{
  "n_head": 7,
  "n_kv_head": 7,
  "norm_eps": 1e-06,
  "init": "uniform",
  "schedule": "wsd",
  "decay_fraction": 0.722
}
MLP neurons of a small language model. Each row is named by its layer, matrix (gate and up: input weights) and neuron, and shows model dimensions 16-143. Each number is 128 + 24 x the weight over its row's rms, rounded and kept within 0 to 255. A neuron's up and down rows have the sign that makes its largest values positive.
A block is one neuron, or neurons of one layer that tend to fire together. After each block is what it responds to, as a language model described it from the Wikipedia text at the highest values.

L2.gate833 [140  89 179 134 155 125 126 106 117 125 137 139 149 140 157  82 135 175 165 131 136 127 137 131 140 183 102 112 153 147 137 141 144 143 100 136 172 113 122 110 139 117 149 161 148 150  79 152 104 122 132 170  90 109  98 125 131 121  82  96 148 136 122 133 106 152 126 135 100 119 131 155 139 136 153 154 109 138 120 123 109 145 170 139 112 125 136  86 119 164 121 132 185 142 160 128 104 164 146 152 118 147  95  74  92 123  84 122 103 123 147 153 123 131 144 173 136  94 104 145 145 117 139 115 159 107 130 170]
L2.up833 [157  98 121  83 105 139 140 123 142 130 129 126 118 132 162 143 127 160 134 143 138 120 141 134 107 117 173 148 168 118 135 118 148 162 124 137 156 104 149 178 143 126 131 103 129 142  63 122 135  99 139 124  94 155 107  70 115 128 113 113 224 149 151  83  96 131 182 108 131 103 137 142 111 128 144  97 106 126  90 110 140  93 124  76 107 139 120 154 156 140  64 112 154  96 121 109 183 138 124 149 157 133 134 156 111 111 111 156 151 102 146 122 117 160 137 114 120 151 144 140 103 105 119 136 127  71 111 170]
L2.gate858 [134 141 124 163 140 110  70 146 111 153 135 153 128 156  85 122 111  84 138 118  92 143 156 169 131 145 113 107 135 146 122 170 126  78 116 155  84 150 131 151 138 113 111  66 140 146 152 119 181  96 133 130 118 127 150 162 156  89 126 143  78 122 164 145 119 134 136  74 102 116 155 124 128  92 103 142 129 165 135  55 144 135 103 121 152  94 106 118 151 136 132  83 139 114 113 141 154 171 144 102 102 133 112 142 127 157 119 132 112  95 163 170 189 109  63  99 109 138 112  97 137 149 128 108 132 139 132 135]
L2.up858 [100  50 131 108 172 129 130  90 156 185 127 130 128 130 154 146 150 109 131  98  86 145  88 154 176 134 146 105 104 152  92 131 142 174 149 129  76 124 172 117 145 103 176 131  89 146 144 126 109 137 152 142 163 113 116 158 123 121 136 122 115 129 126 115 184 114 116 132 138 126 154 110 145 115 106 121 148 147 156 150 159 104 104 131 115 114 138 159 130 141 120 158 103 140 115 147 123 132 161 147 110 155  96 155 111 146 127 116 130 136 157 138 161 140 134 105 152 145 145 122 131 123 125 110 173 128 128 140]
L2.gate1061 [119 154 137 112 133 130 133 135 161 177 159 101 138 143 112  93 141 101  87 152 123 116 121 171  96 121 118 113 176 116 136 122 122 135 164 140 139 134 145 108 202 132 156 125 119 141 119  97 134 151 143 147 101 140 117 112 188 115 112 102 114 114 112 148 120 142 111 103  90 131 142  99 141 120 119 124  97 130 141 119 120 170 141 119 103 136 105 156 106 122 166 150  95 143 136 117 117 128 132 145 150 111 129 124 117 121 115 163 146  82  89 175 149 165 135 172 155 105 117 137 138  94 166 166  86 144 131 193]
L2.up1061 [113 113 138 124 140  99 167 137 122 155 155 116 142  88 140 149 149 120 141 107 115 109 134 124 168 170 161 124 149 155 151 138 156 156 125  96 162  78 132 102 108 119 106  89 161 109 103 159 106 124 160 132 158 105  84 137 121 156 147 138 120  88 140 101 172 150 124 157 113 107 129 139 113 103  81 175 119 118 149 163 120 157 113  89 113 128 142  95 115 111 125 146  78 147 142 118  98 114 132 153 132 111 127 125 119 125 192 145 138 134 108 119 136 129 115  95 102 146 112 122  85 104 125 146 134 149 183 112]
L2.gate1062 [151 123 113 122 111  92 114 126 129 109  95 117 142 153 149 157 138 156 101 130 123 124 189 112 131 131 122 132 148 104 104 170 130 167 131 150 125 141 135 150 147  81 132 113 115 113 151  76  96 110 141 122 147 113 149 114 152 122 137 158 163  98 130 108 125 150 135 106 164 105 132 119 123 111  95 113 111 158 126 146  97 146 146 131 106 110 116 141 139 148 129 157 130 122  82 115  84 140 117  75 189  53 146 134 144 114 124 111 123 109 108  98 138 156 107 116 124 110 119 121 158 120 146 127 122 139 104 122]
L2.up1062 [158 135 164 138  67 112 100 117 146 140 120 152 122 138 134 100 157 116 162 148 107 133 115 123 117 137 133 118 135 135 113 100 143  95 128 126 104 121 133 129 144 139 135 125 145  70  93 149 118 166 177 110 131 128 122 120 154 138 160 131  93  81 148 111 139 114 111 108  87 112 159 103 190 144  95 177 129 109 130 126 172 132  89 106 137 121 156 123  97 100 132 145  47 158 104 109  97  91 160 127 141 119 129 154 115 121 107 106 131 160 112 130 113 161 166 109 143 129  96 112 136 123 126 129 111 129 167 114]
Word-completing subword pieces

L6.gate62 [119 165 114  72 114 165 137 147 102 124 153 125 145 121 142 147  83 132  82 127 127 123 147 179 110 133 138 159 123 154 115 159 143 128 159  83 125 120 122 124  98 154 185 121 108 139 132 125 128 139 133 136 122 113 130 139 126 141  95 123 135 143  99 123 133 135  99 116 143 119 139  96  82 109 132 174 120 113 156 140 148 108 102 155 138 161 126 121 164 125 134 133 154 107 129 157 173 117 127 148  90  96 142 169 148 124  94 146 134 146 160 121 137  90 112 137 112 108 121 127 122 156 119 108 140 133  91 131]
L6.up62 [118 117 101 116 145 136 140 161 115 148 135 114 142 144 145 150  89 184 122 126 143 134 103 173 133 109 152 154 122 106 134 108 117 133 125 108 149 141 130 128 143 107 104  94 154 121 134  88 159 145 109 108 128 133 157 123  95 124 114 120 131 119  84 107 120 125 157 135 131 106 120 111  93 143  95 132 118 134 120 143 146 129 107  87 112 121 179 134 140 142 137 122 127 117 145  83 122 106 125 179 144 143 147 166 142 178  53 132 124 116 140  67 130 116 156 154 109 151 124 135 130 137 162 134 145 123  63 131]
L6.gate63 [142 117 150 128 151 182 158 129  79 132 140 115 142 102 127 129 140 109 122 184 135 121 111 138 121 128 178 112 104 126 145 106 155 124 125  98 104 121 107  84  70 132  99 123 155  96 101 133  65 144 140 161 136 127  75 137 136 104 115 154 139 158 130  98  94  64 110  77 133 135 155 120 135 105  88 193 146 130 107 119 168 108 115 119 133 122 113 119 107 128 145 154 182 147 122 151  92 102 160 133 149 129 116  94 132  71 112 120 131 103 152 141 209  87 143 121 158 153 132 114 112 107 134 153  87 118 163 111]
L6.up63 [118  95 101 107 129 147 148 155 140 162 114 110 116 147  84 123 157 134  91  83 125  67 135 124 117 195 144  93 129 153 107 131 158 125  75 140 132 126 132 155 108 106 142 136  91 109 121 146 116 180 148  90 145  95 111 117 138  98 122 130 147 139 117  79 105 126 112 151 107 156 161 165 156 102 136 143 141 157 119 151 165 157 152 155 116 126 166 121 139 107 118  88 115  93 140 112 120 130 126 151 112 129 142 113 124 120 144 145 102 109 157 114 125 131 154 139 137  89  97 117 142 145 156 114 104 126 157 176]
L6.gate103 [143 108 107 124 142 130  88 134 125 178 124 119 143  94 150 117 138 133 180 149 123 173 128 131 102 131  81 114 149 108  82 145 175  99 132  85 137 117 115 144 172 108 112 139 122 155 152 111 116 175 114 155 182 113 148 118  78 138 121 105 167 137 105 108 111 127 111 109 106 122 117 102 133 125 147 126 137 112 132 180 128 111 129 130 125  66 133 138 120 114  88 145 111 129 175 131  95 139  89 101 185  77 106 138 106 152  95 120  92 128 142 159 118 142 128 132 102 149 114 134 116 132 120 131  92 113 137 114]
L6.up103 [106 131 154 100 130 147 100 126 169 164 163  99 129 137 129 113 131 126 127 104 158 119 127 116 127 177 162 151 126 155 106 129 120 132 132 106 110 127 142 121 139 135 118 102 138 153 124 169 135  77 121 162 123 144 134 121 116 116 129 158 119 150 105 105 119 123 111 162 124 121 149 116 149  89 123  85  83  74 116 143 156 131 116 138 138 117 108 110  95 148 103 159 159 103 126 126 122 113 135 176 136 145 143 120 179 149 109  93 112  87 139 148 177  69 117 152 106 119  99 148 135 124 147 100 116 102 165 121]
L6.gate702 [144 124 146 144 104 151 125 121 133 120 132  98 142 118  96 113 109 107 126 167 124 116  55 119  84 153 114 112 117 129 170 146 181 115  84 137 165 139 126  97 153 128  84 149 166 152  92 167 126 121 116 129  99 110 123 135 153 126 109 157 152 143 147 104 128 159 101 150 120  99 140 153 134  98 113 150 127 107 117 106 136 124 146 112 109 151 152 118  91 120 151 112 119 120  78 149 151 133 131 118 143 123 157 142 145 102 129 124 159 189 137 142 183 119 146 127 118 119 115 155 137 135 101 110  89 128  94 169]
L6.up702 [116 132 122 172 130 156 111 141 117 107 107 105 123 113 131  86 107 112 103 119 120 126 132 117 108 128 144 172  90  94 165 148 149 118 113 138 146  79 126 105 154 126 157 130 136 126  78 146 155 149 162 138 109 116 112  96 158 157 116  96 121  85 105 132 119 126 134 152 116 147 166 136 154 119  88 132  98 165 111 102 151 115  68 160  91  90 122 131 126 106 152 172 135 148 118 133 148 163 124 127 109 115 160 155 141 117 139 108 128 121  98 159 155 143 156 109 127 109 122 176 139 109 142 108 106 161  93  87]
Compound-joining hyphens

L2.gate261 [152 140 114 148  94 118 116 156 135 127 108 186  92 158 121 106 154 104 128 117 152 123 117 104 127  89 135 110  90 133  97 169 143 126 128 120 150 100 116 158 131 129 136 143  77 130 122 132 119 144 124 137 149  97 117 153 120 163 135 161 119 141 142 138  91 121 151  97 117 101 147 142 154 105 149 125 169 122 111 122 123 107 158 111 126 105 131 141 103 114 110 130 144 134 144 138 119 124 158 181 120 136 130 177 104 120 101  92 116 113 101 134  65 115 150 160  62 151 116 169 141 121  76 132 125  98 139 191]
L2.up261 [130 126  99 141 125 135 142 123 114 165 138 128 122 168 102  88 116  89 167 139 138 111  95 120 106 151  74  92 137 132 135 122 123  87 128 147 103 168 116 109 139 141  94 101  95  99 109 115 135 131 157 128 150 132 125 137  97 125 198  91 137 142 131 151 110  97 139 137 133  95 128 143 127 108 167 111 153 118 120 137 116 124 102 146 138 113 125 114 115 168 125  89 144 153 103 111 133 154 122 194 102 140  91 160 109 123 105  97 127  87 131 142 125 151 172 118  96 128 116 151 130 127 105 146 138 111 108 147]
L2.gate402 [143  97 144 147 101 135 136 126 134 150 124 148 119 121 178  86 134 120  96 144 142 171  94  93  97 134 154  88 128 133  76 144 129 101 145 139 146  98 158 167 120 114 139 162  97 150 136 100 120 133 121 104 171 109 125 139  99 121 132 112 124 133 172  98 132 153 142 104 132 124 142 120 147  90 118 132 171 132 156 146 127 143  90 118 133 121 116 155 102 118 134 164 111  97 175 130 140 117 138 121 126 161 122 149 151 124 120 129 156  67 123 112  94 132 125 116  94 129  90 188 134 132 110 122 104 146  97 142]
L2.up402 [114 153 135 148 102 133 130  80 142 118 139 146 126 100 118 138 152 166 110 148 123 153 125 140  88 123 138 100 118 104  85 174 106  79 167 123 127 115 152 158 102 145 129 114 116 125 109 106 113  90 137  83 162 102 121 144 120 156 131 159 153 114 113  97 122 166  95 127 113 116 153 167 167  69 127 140 147 149 158 122 162 150 128  90 137 118  86 167 123 126 136  66 148 142 126 128 128 110  98 140 102 134 108 114 131 139 113 134 135 105  99 171 159  99  93 127 123  98 108 163 109 128 123 112 125 172  70 114]
L2.gate473 [153 169 131 117  92 148 162 101 136 158 131 123 119  94 123 126 128 119 153 137 110  53 117 131 135 122 136 109 111 130  90 100 118  72 104 140 134  97 164 147 142 142 112 127  99  93 122 131 134 162 140  87 171 146 108  81 153 142 145 117 114 175 155 136 101 147  68 137  85 143 154 132 123 121 107 160 153 123 150 125 140 168 145 166 161 126  93 106 110 136 138 123 120 138 128 129  81 121 124 168  92 177 139 167 110 141 105 154 113 125 121 181 105  82 105 144 123 131  78 128 137  97 112 179 128 116 118 132]
L2.up473 [140 105 137 114 112 151 153 141 111 131 143 173  68 114 126 126 135 156 122  87 137 102 104  90 122 151 139  69 102 137 152  83 101 117 163 105  95 125 123 132 129 132 104 140 103 133 115 109 116 116 143 100 152 121 128 110 108 135 139 135 109 111 123 150 141 163 126 152  97 144 104 102 125 109  86 149 176 137 132 145 142  89 121 131 104  93 135 118 122 134 117 162  85 153 142  93 118 131 121 149  96 144 110 192 113  80 108 169 140 119 102 132  79 125 128 157 120 134  81 181 159 116 135 145 149 122 105 127]
L2.gate518 [141 117 110 103 103 132 144 124 152 163 155 119 105 104  98 113  99 155 147 126 113 136 117 130  71 127 196 127  82 108 125 111 154 114 121 130 140 100  90 147  91 128 161 165 138 143 139 126  92 134 167 155 113 132 104 128 114 129 113 122  97 134 124 170 126 164 114 149 123 137 154 121 122 104 112 118 107 122  65 126 159  94 149 116 169 149 124 143 161 137 134 149  78 156 152 117 144 111 124 136 140 114 142 128 122 159 116 121  82 107 101 114 116  84 119 137 140  91 118  92 118 112 112 131  91 134 124 142]
L2.up518 [152 152 134 153 126  98 128 102 186 114 117 101 144 103 155 123 143 119 109 136 172 131 110 159  79 175 123 114  96 133 124 120 141 148 131  79 105 106 166 137  86 134 132 147  95 145 104  93 102 166 145 128 107 143 119 115 159 150 100 136 107  99 141 112 140 147 130 158 103 110 119 124 141 113 148 128 148 153 126 144 142 142 139  99 167 161 140 119 143 123 157 147 144  95 126  89 108 105  85 143 110 119 136 143  87 116 104 134 150  94 164 150 124 144 127 138 148 123 119 159 158 112 116 153  98 148 110  96]
Composition-introducing words

L3.gate1107 [130  83 126 117 125 164 161 102 116 144 143 143 122 116  96 141 172 144 139 126 168 144 147 118 110 109 106 160 117 153 105 157  86 129 107 107 132 116 221 120 117 121 113  95 114 149  87 133 140 164 144 136  74 107 100 122  56 133 137 150 117 115 128 100 123 122 120 122 124 161 132 129 129 136 156 106 117 106 113 118 126  88 124 148 166 143 122 123 113 124 168 135 151 125 120 165 130  96 108 132 105 132 143 159 171 122  92 147 121 128  89 116 106 114 135 127 142 137  78 134 107  90 109 134 157 121 106 161]
L3.up1107 [148 114 130 134 114 117 118  98 133 152 105 117  93 124  80 116  80  95 151 162 104 183 129 165 156 128  92 121 117 149 120 128 130 146  97 114 104 150 143 154  80 134 110 106 124 112 169 131 129 174 154 109 136 121 133 123 134 106 153 132 114 152  98 149 108 135 113 159  99 119 128 111  99  92 115 115 102 147 124 129 144 121  95 143 136 103 135 159 172 132 139 114  80 100  94 140 112 128 148 101  95 103 223 158 104 154 133 145 129 114  97 113 107 114 160 124 110 140 128 124 137 134 119 127 106 112 127 138]
Hyphens in compound names

L6.gate28 [138 120 126 118 132 128 126  95 134 159 128 119 122 136 148 113 114 119 130 139 110 134 100 112 145 134 139 103 155 130 122 150  72 105 106 147 150 142 107 185 132 157 155 119 132 100 104 136 108 127 128 119 198 154 117 144  90 142 135 141 148 136 166 126 131 118  79 128 156  85 130 147 101 103 112 132 143 139 134 124 145 111 165 128 138 147 174 118 155 117 133  96 137 150 130 143 137 122 137 124 126 123 122 146  80 105 125 135 128 118 130 156 100 126  69 156 126 141 120 148 120 108 153 129 111 125  82 140]
L6.up28 [ 91 176 124 121 172  71 129 115 134 136  91 185 136 107 152 113 155  91 158 121 112 143 128 146 142 136 152 116  94 141 107 162 107 155 128 126 127 134 140 149 100 128 151 147 104 149 118 147 129 143  97  97 152 105 101 112 115 102 152 125 130  84 136 110 134 134 121 157 148  89 152 142 135 112 119 130 134 150 171 139 166  95 171 135 115 119 116 157 139  77 116  91 121 142  97 131  99 110 136 157 149 123 150 117 115 134  84 148 105  85 113 132  98 153 127 111 151 118 102  94  89 124 120  95 152 199 123 154]
L6.gate45 [144 127 139 170 141 116 109 115 132 147 162  76 134  93 152 131 129 113 120 121 144 121 151 151  88  91 187 146 146 150 119 102 118 149 109  97 121 153 110 167 110 170 169 113 137 120 116 129 155 111  91  98 145 130  79 112 134 106 124 148 101  79 100 132 137 141  97 118 152 146 117  89  85 138 154 141 151 153 100 135 144 134 117  81 123 143 132  89 148 137 118 106  91 105 106 110 126 172 114 114 122 123 110 116 103 140 149  75 141 151 107 141  96 144 129 140 117 124 101 116  80 104 120 116 151 138 100 116]
L6.up45 [149 117 139 110 129  92 116 121 140 117 163 105 136 124  89 124 131  99 104 156  72 116 130 117 143  84 122 121 107 138 159 155 130 126  97 120 123 121 113 131 118 135 150 101 123 114 128 134 132  90 116 135 131 132 121 138 183 142 113  98 105 163 115 133 104 130 107 145 119  77 111 104 163 119 161  90  93 147  87 152 157 118  92 148 118 136 110 146 165  99 104 131 101 157 131  88 143 113 140 122 102  89 159 138 126 150 150  99 114 182  97 127 151 147 114 119 133 138 125 130 147 105 125 153 161 112 157 116]
L6.gate554 [148 124 110 131 160 115 135 141 152 132 151 112 163  71 106 102 116 126 110 163 130 121  82 147 109 143 141 149 120 146 105 135  87 113 117 156 126 121 102 161 162 124  91 149 163 115 146 137 158  88 121 102 146 113  97 131 102 112  51 169 127 154 144 142 132 163 111 171 150 142  86 101 127 127 147 120 109 105 156 127 122 139 116 156 121  67 169 104 129 111 112 133 121 103 134 101 116 135 115 135 144 139 134 139 128 115 121 150 125 122 124 152 131 110 124 122  90 133  97 108 108 133 114 167 123 151 110 167]
L6.up554 [181 117 148  84 127 148 147 134 141 127 141 160 141 120 140 123 113 119 133 126  85 133  72  83 118 106 159 113 101 139 126 127 157 110  97 196  95 139 111 141 155 137 148 117 111 102 143 134 130 121 119  89 216 134  66 127 134 129  92 123 129 160 138 107  81 126 124 154 123 117 143 132 143 132 122 118 132 133 126 107 100 142 150 117 155 118 115 122 143  97 119 147 117  80 143 107 136 151 136 140 123 112 142 134 122  97  70 162 122  79 127 135  99  94  89 125  98 169  96 147 108 120 135 104 161 109 119 126]
L6.gate1076 [121 126  95 135  85 176 129 140  89 130 120 137 168 156  75 144 105 105 142 115 132 122 143 100 140 126 126 141  80 131 117  99 149 125 124 108 107 135 141 135 138 172 102  73 105  98 148 173 142 157 156 125 130 112 125 141 113 178  72 156 121 120  88 141 116 156 117 154 122 116 155 149 104 106 148 143 136 130 125 130 113 131 172 136 146 157 153 172 114 119 124 113 153 131 142 109 100 117 121 143 123 173 101 151 111 157 115 161 183 180 112 125 120 122 173 103 146  93 114 144 119 146 132 110 128  94 139 113]
L6.up1076 [107 128 134 126 148 111  73  51 138  97 148 153 143 126 129 115 182 132 127 134 138 126 139 125 136 109 142 137 111 163 115 114 150 156 103 137 126 135 119 147 124 103 100 174 137 127 191 131 129 112 121 130 134  99 126 122 123 148  97 152 162 111 101 127 126 122 124 137 111 124 151 142 135 117 156 121 101 106 124 165 128 118  83 118  93 112 185 116 136 148 112 138 159 152 145 126  89 169 130 198 197  88 122 127  86  93 104 126 139 148 148 153 155 147 145 114 114 112 136 195 148 129 128 139  86 126  84 130]
Clause-linking prepositions and verbs